config.toml
n_head = 9
d_mlp = 576
activation = "swiglu"
positions = "rope"
rope_base = 10000.0
qk_norm = false
init_std_qkv = 0.0563
lr = 0.00826
beta1 = 0.95
warmup_steps = 200
final_lr_fraction = 0.05
seq_len = 512
train_tokens = 902600000
dataset = "wikipedia_en"
MLP neurons of a small language model. Each row is named by its layer, matrix (gate and up: input weights; down: output weights) and neuron, and shows model dimensions 96-159. Each number is 50 + 10 x the weight over its row's rms, rounded and kept within 0 to 99. A neuron's up and down rows have the sign that makes its largest values positive.
Before each neuron's rows, "fires after" lists the tokens most often just before its 100 highest values on Wikipedia text that the model never trained on; "fires on" lists the tokens most often at its 100 highest values on Wikipedia text that the model never trained on.

fires after: ".", ")", " Romania"
fires on: "\n"
L4.gate153:37 51 31 49 45 34 46 45 48 45 51 30 45 59 42 48 48 38 58 49 45 60 59 46 50 19 39 32 21 37 62 45 40 54 52 68 52 60 53 51 53 60 47 41 64 68 56 42 52 43 46 46 50 53 53 64 36 48 55 62 58 60 40 49
L4.up153:24 50 40 58 41 39 43 36 59 60 41 54 68 39 51 57 49 52 57 70 60 60 50 26 54 52 39 37 34 46 50 49 50 60 72 34 63 55 36 41 60 51 48 41 62 64 49 56 55 52 70 43 37 44 48 49 51 40 45 32 55 48 42 56
L4.down153:58 52 31 52 61 47 46 44 46 52 48 50 40 63 44 55 51 48 31 67 46 62 42 70 45 37 43 41 42 38 41 41 42 38 58 30 64 45 46 28 69 41 53 54 45 41 45 55 70 62 41 54 51 59 59 42 39 41 52 53 50 52 48 66

fires after: "1", "9", "2", "5", "8"
fires on: "9", "gre"
L7.gate205:58 44 43 51 23 37 54 54 59 44 47 39 45 41 57 63 60 50 36 44 58 49 63 58 50 37 52 52 68 45 50 50 44 24 54 67 45 46 40 55 41 42 59 53 48 35 48 55 63 67 69 54 58 49 47 34 39 60 46 44 47 50 61 59
L7.up205:51 46 53 51 50 64 37 26 40 46 49 39 55 50 30 34 54 46 76 61 49 54 44 62 57 62 34 28 30 61 53 55 55 46 38 52 34 52 21 52 66 45 34 54 43 47 31 54 47 52 45 55 55 52 58 54 51 45 46 39 31 34 49 40
L7.down205:57 51 58 55 41 69 49 35 47 70 74 38 45 57 45 39 33 56 48 46 40 44 62 40 44 61 54 55 49 54 49 48 56 40 43 57 59 48 38 56 47 50 44 63 63 55 38 42 40 52 46 60 47 57 44 35 44 46 51 33 49 55 53 31

fires after: "1", " ", "2"
fires on: "8", "9", "7", "6", "3"
L14.gate443:46 35 55 43 35 51 47 52 37 47 50 43 48 55 44 63 45 58 30 69 51 59 43 50 62 65 45 56 48 53 67 34 52 43 71 72 34 40 45 53 66 45 34 51 45 48 43 63 49 75 67 56 57 57 38 54 70 60 60 56 31 57 59 34
L14.up443:37 49 53 50 24 52 48 65 31 54 53 40 43 56 57 65 44 53 35 65 42 46 33 50 55 33 43 66 51 39 60 53 44 56 65 58 59 63 29 60 46 30 49 63 45 52 52 63 48 56 62 57 49 37 57 56 67 45 51 53 52 48 65 42
L14.down443:55 41 58 44 49 52 53 60 66 49 44 21 72 55 51 37 50 42 65 43 63 56 28 59 61 36 54 44 44 39 61 63 41 58 51 53 48 40 69 40 27 43 62 49 39 55 59 44 67 43 53 61 57 34 33 46 42 35 42 70 49 35 45 50

fires after: " ", " $", "1", ".", " £", "3"
fires on: "1", "0", "3", "5", "2", "4"
L19.gate290:50 45 59 62 57 31 52 62 54 72 35 39 53 50 49 51 52 71 58 53 63 23 41 44 64 51 50 57 57 65 43 41 21 64 61 65 54 55 53 37 51 48 39 47 63 57 35 53 54 54 59 57 49 42 51 44 57 22 60 32 51 38 48 37
L19.up290:59 64 55 49 37 55 50 41 31 54 47 54 45 31 49 32 56 40 62 52 68 50 37 60 37 40 49 67 45 52 60 43 43 63 30 39 46 53 49 51 48 48 66 44 65 50 54 47 27 37 36 48 44 54 48 58 45 42 61 47 60 26 29 36
L19.down290:49 59 43 57 54 48 55 40 40 52 70 31 54 43 51 41 67 48 66 57 58 63 49 38 43 56 56 78 54 51 52 30 29 69 52 41 33 49 41 56 48 50 61 36 47 42 53 46 38 36 66 47 39 32 50 42 43 56 54 50 70 50 43 56

fires after: " ", " (", "–"
fires on: "6", "7", "5", "bo", "4"
L14.gate521:34 55 42 58 66 46 41 56 22 52 52 68 45 55 44 42 39 46 35 39 64 42 52 62 51 67 56 54 62 45 62 53 51 45 64 50 36 49 49 58 66 52 56 46 45 37 36 65 47 54 44 48 36 49 37 53 54 55 51 50 53 38 38 46
L14.up521:51 40 52 57 50 46 55 59 41 56 43 40 48 44 62 51 63 59 58 49 61 48 57 45 29 26 35 55 35 56 48 35 63 40 49 63 41 49 45 42 48 58 54 43 32 50 55 60 47 69 60 62 45 37 51 47 52 45 46 26 60 58 50 56
L14.down521:40 39 47 68 49 53 64 57 35 35 28 40 56 59 51 46 55 50 63 49 54 59 45 46 38 61 56 56 55 54 44 50 50 36 51 40 57 54 58 48 44 46 47 56 60 56 65 41 49 42 46 48 31 38 59 53 50 44 44 52 51 25 35 43

fires after: "9", "2", "8", "1", "0", "3"
fires on: "6", "9", "5", "7", "8"
L7.gate571:32 39 28 46 49 57 44 42 47 56 41 55 36 43 43 49 50 37 55 59 45 58 67 53 48 52 54 63 43 61 55 36 63 51 52 57 58 62 53 53 45 51 35 34 54 40 57 46 64 69 52 52 44 50 50 34 53 49 49 48 24 48 67 43
L7.up571:38 52 42 49 40 64 56 42 30 53 50 43 40 47 48 51 53 43 51 54 39 57 71 93 55 59 51 34 64 59 50 61 57 56 46 66 50 59 51 56 49 49 44 37 50 58 53 37 56 50 61 49 44 43 49 48 61 37 42 72 49 49 56 34
L7.down571:54 45 51 73 54 48 49 44 53 60 55 34 55 35 55 62 60 53 58 45 19 53 57 40 53 72 56 56 54 30 46 47 41 64 44 55 54 35 33 44 49 54 54 53 60 61 55 42 47 28 46 42 42 49 54 51 55 55 53 47 68 45 29 36

fires after: ".", " ", "0", "1", "7"
fires on: "1", "6", "7", "4", "2", "0"
L18.gate466:41 65 50 62 41 32 49 52 55 56 44 38 33 33 37 58 64 45 60 67 61 51 35 32 41 61 48 64 50 46 52 38 46 39 61 59 62 62 49 44 48 36 43 61 53 39 55 47 31 55 59 61 44 55 42 48 55 40 45 44 50 35 42 34
L18.up466:37 66 49 48 49 61 64 60 61 34 46 51 40 64 52 49 59 60 69 48 52 57 60 56 56 40 55 57 46 57 56 37 48 54 50 45 45 48 54 42 57 12 58 35 51 65 29 46 44 56 37 60 49 49 55 50 48 41 34 66 55 45 55 45
L18.down466:44 51 71 46 53 43 57 62 36 69 58 33 47 36 47 47 54 51 53 49 47 47 40 44 36 45 45 65 48 49 49 46 43 50 49 55 47 60 38 44 49 56 49 80 71 49 60 54 34 56 69 58 53 51 25 43 46 47 60 37 41 49 50 37

fires after: " =", "\n", ")", " de", " De"
fires on: "\n"
L7.gate293:52 46 44 46 53 53 61 48 59 45 59 47 46 66 58 58 50 51 47 50 38 33 49 67 49 32 42 36 44 46 52 42 59 67 55 58 50 71 60 49 62 56 47 28 44 54 54 43 39 35 51 48 47 47 45 53 46 65 43 62 44 49 51 38
L7.up293:51 48 57 39 46 50 40 56 37 45 55 48 57 52 63 53 50 46 42 55 64 50 60 52 47 45 46 42 55 60 54 58 56 74 56 29 50 51 59 71 51 41 39 49 44 78 42 50 65 33 59 40 44 47 35 52 52 47 58 41 61 55 55 53
L7.down293:46 55 28 49 74 59 48 62 39 54 49 30 58 44 54 58 54 50 31 46 60 46 45 59 58 48 63 56 40 71 44 46 65 62 63 47 40 59 61 38 66 41 40 58 57 66 44 57 41 54 63 36 48 64 54 49 48 52 52 54 89 50 46 54

fires after: " =", "."
fires on: "\n", "==", " =="
L23.gate138:45 52 23 61 83 61 64 76 58 58 51 47 52 61 35 63 53 43 54 46 56 62 56 41 46 38 46 54 43 54 60 34 41 55 58 67 42 52 53 60 63 50 53 38 46 61 49 51 40 52 46 46 38 41 34 61 61 57 53 64 57 56 50 51
L23.up138:35 44 56 53 45 35 33 55 42 54 62 34 37 43 59 52 44 58 38 43 59 66 68 52 59 46 47 39 44 59 51 44 52 47 57 50 39 42 57 48 43 49 49 72 51 58 34 45 51 41 31 39 40 52 51 62 40 52 41 60 64 37 54 54
L23.down138:51 51 46 33 35 54 63 32 52 45 32 52 39 46 51 37 41 57 50 41 45 52 49 45 50 40 65 62 59 62 68 57 58 49 60 54 50 45 46 59 63 52 45 44 52 60 57 53 42 64 53 45 51 61 42 40 50 50 50 44 59 44 44 44

fires after: " ", "G", "mini", "o"
fires on: "i", "e", "o", "y"
L3.gate404:50 51 39 51 61 52 50 30 60 37 66 44 47 43 66 46 45 52 50 42 50 41 67 55 41 41 30 36 28 57 44 52 69 37 77 44 57 38 66 62 40 38 48 47 68 46 66 38 49 58 48 47 50 54 50 36 59 37 57 49 34 60 55 39
L3.up404:67 40 47 59 48 52 45 59 47 52 66 50 54 48 45 62 59 57 37 48 61 63 38 51 46 47 49 54 50 48 44 31 47 53 38 46 40 47 64 39 72 68 50 57 38 59 51 48 64 62 65 45 59 38 44 40 62 58 31 56 63 60 56 66
L3.down404:45 32 63 46 56 43 49 33 55 53 42 62 40 44 52 37 50 59 54 38 69 52 52 46 60 54 55 56 81 58 57 44 65 61 58 48 62 41 54 50 53 52 50 74 47 54 46 40 64 65 66 39 45 49 54 55 69 47 34 55 54 45 50 60

fires after: " ", "–", "0", "9", "-"
fires on: "2", "3", "4"
L15.gate291:40 46 51 38 58 45 57 76 34 38 53 55 40 56 56 62 63 48 53 45 50 62 40 44 45 52 52 65 72 49 52 67 55 47 49 49 41 58 39 53 50 58 61 39 45 37 63 58 46 63 42 58 44 42 35 42 45 70 42 56 43 57 51 57
L15.up291:48 44 50 54 37 43 44 79 33 51 32 56 55 52 56 45 54 50 54 55 41 55 51 51 33 61 71 69 56 55 41 47 60 41 47 48 57 55 51 40 41 49 63 45 71 45 49 58 49 36 55 37 31 34 51 48 61 63 40 43 53 73 51 57
L15.down291:37 33 44 61 51 53 58 46 43 39 61 54 45 50 65 47 45 63 49 68 59 66 57 54 41 65 51 38 46 39 55 53 62 55 45 60 52 38 59 17 54 59 60 39 73 56 64 59 55 42 48 34 41 39 63 44 36 52 41 67 56 47 52 59

fires after: " in", " to", " In", " ", "\n", " More"
fires on: "s", "o", "t", "e", " May", "="
L2.gate103:43 53 52 47 47 51 37 40 42 51 59 62 64 53 71 46 50 36 56 59 50 49 35 54 62 53 39 62 44 39 44 40 64 48 44 64 50 39 73 59 42 40 55 58 59 40 62 44 44 54 41 40 32 50 56 59 51 79 57 33 29 35 49 40
L2.up103:45 35 55 51 54 50 41 47 40 53 56 43 48 45 60 67 51 50 48 39 66 53 62 52 52 42 54 80 55 62 50 39 56 49 29 31 58 43 45 41 48 32 59 48 66 46 64 47 59 50 55 63 31 32 44 57 40 68 43 40 56 54 29 46
L2.down103:34 50 57 54 49 67 35 42 37 53 65 48 46 49 62 56 56 54 37 60 61 61 54 56 57 46 44 55 40 52 47 31 64 64 32 44 66 31 61 41 71 48 51 37 58 44 61 22 48 56 45 55 44 36 46 70 58 50 52 54 72 49 70 47

fires after: " ", "1", "2", "-", "4"
fires on: "6", "1", "9", "2", "3", "7"
L18.gate425:46 82 57 64 62 44 33 53 43 42 60 43 57 44 39 52 59 46 41 42 44 33 44 61 49 53 47 45 52 54 43 45 62 31 79 42 61 54 58 60 58 19 60 45 50 46 35 41 48 60 41 55 42 51 44 57 49 58 30 59 47 33 36 58
L18.up425:53 45 45 36 38 55 55 55 53 43 63 45 53 46 56 51 59 55 59 61 54 43 63 51 62 65 47 62 40 49 41 47 43 58 41 41 52 52 56 56 54 43 49 47 54 61 48 51 60 50 57 48 55 39 47 65 50 57 62 48 36 27 54 47
L18.down425:58 51 74 60 42 50 54 41 55 51 52 32 46 44 53 33 52 59 40 41 57 56 36 39 47 55 40 57 60 46 63 53 51 37 62 33 45 62 52 61 50 38 48 57 56 31 50 61 57 50 33 49 46 40 48 64 56 49 47 50 50 57 76 58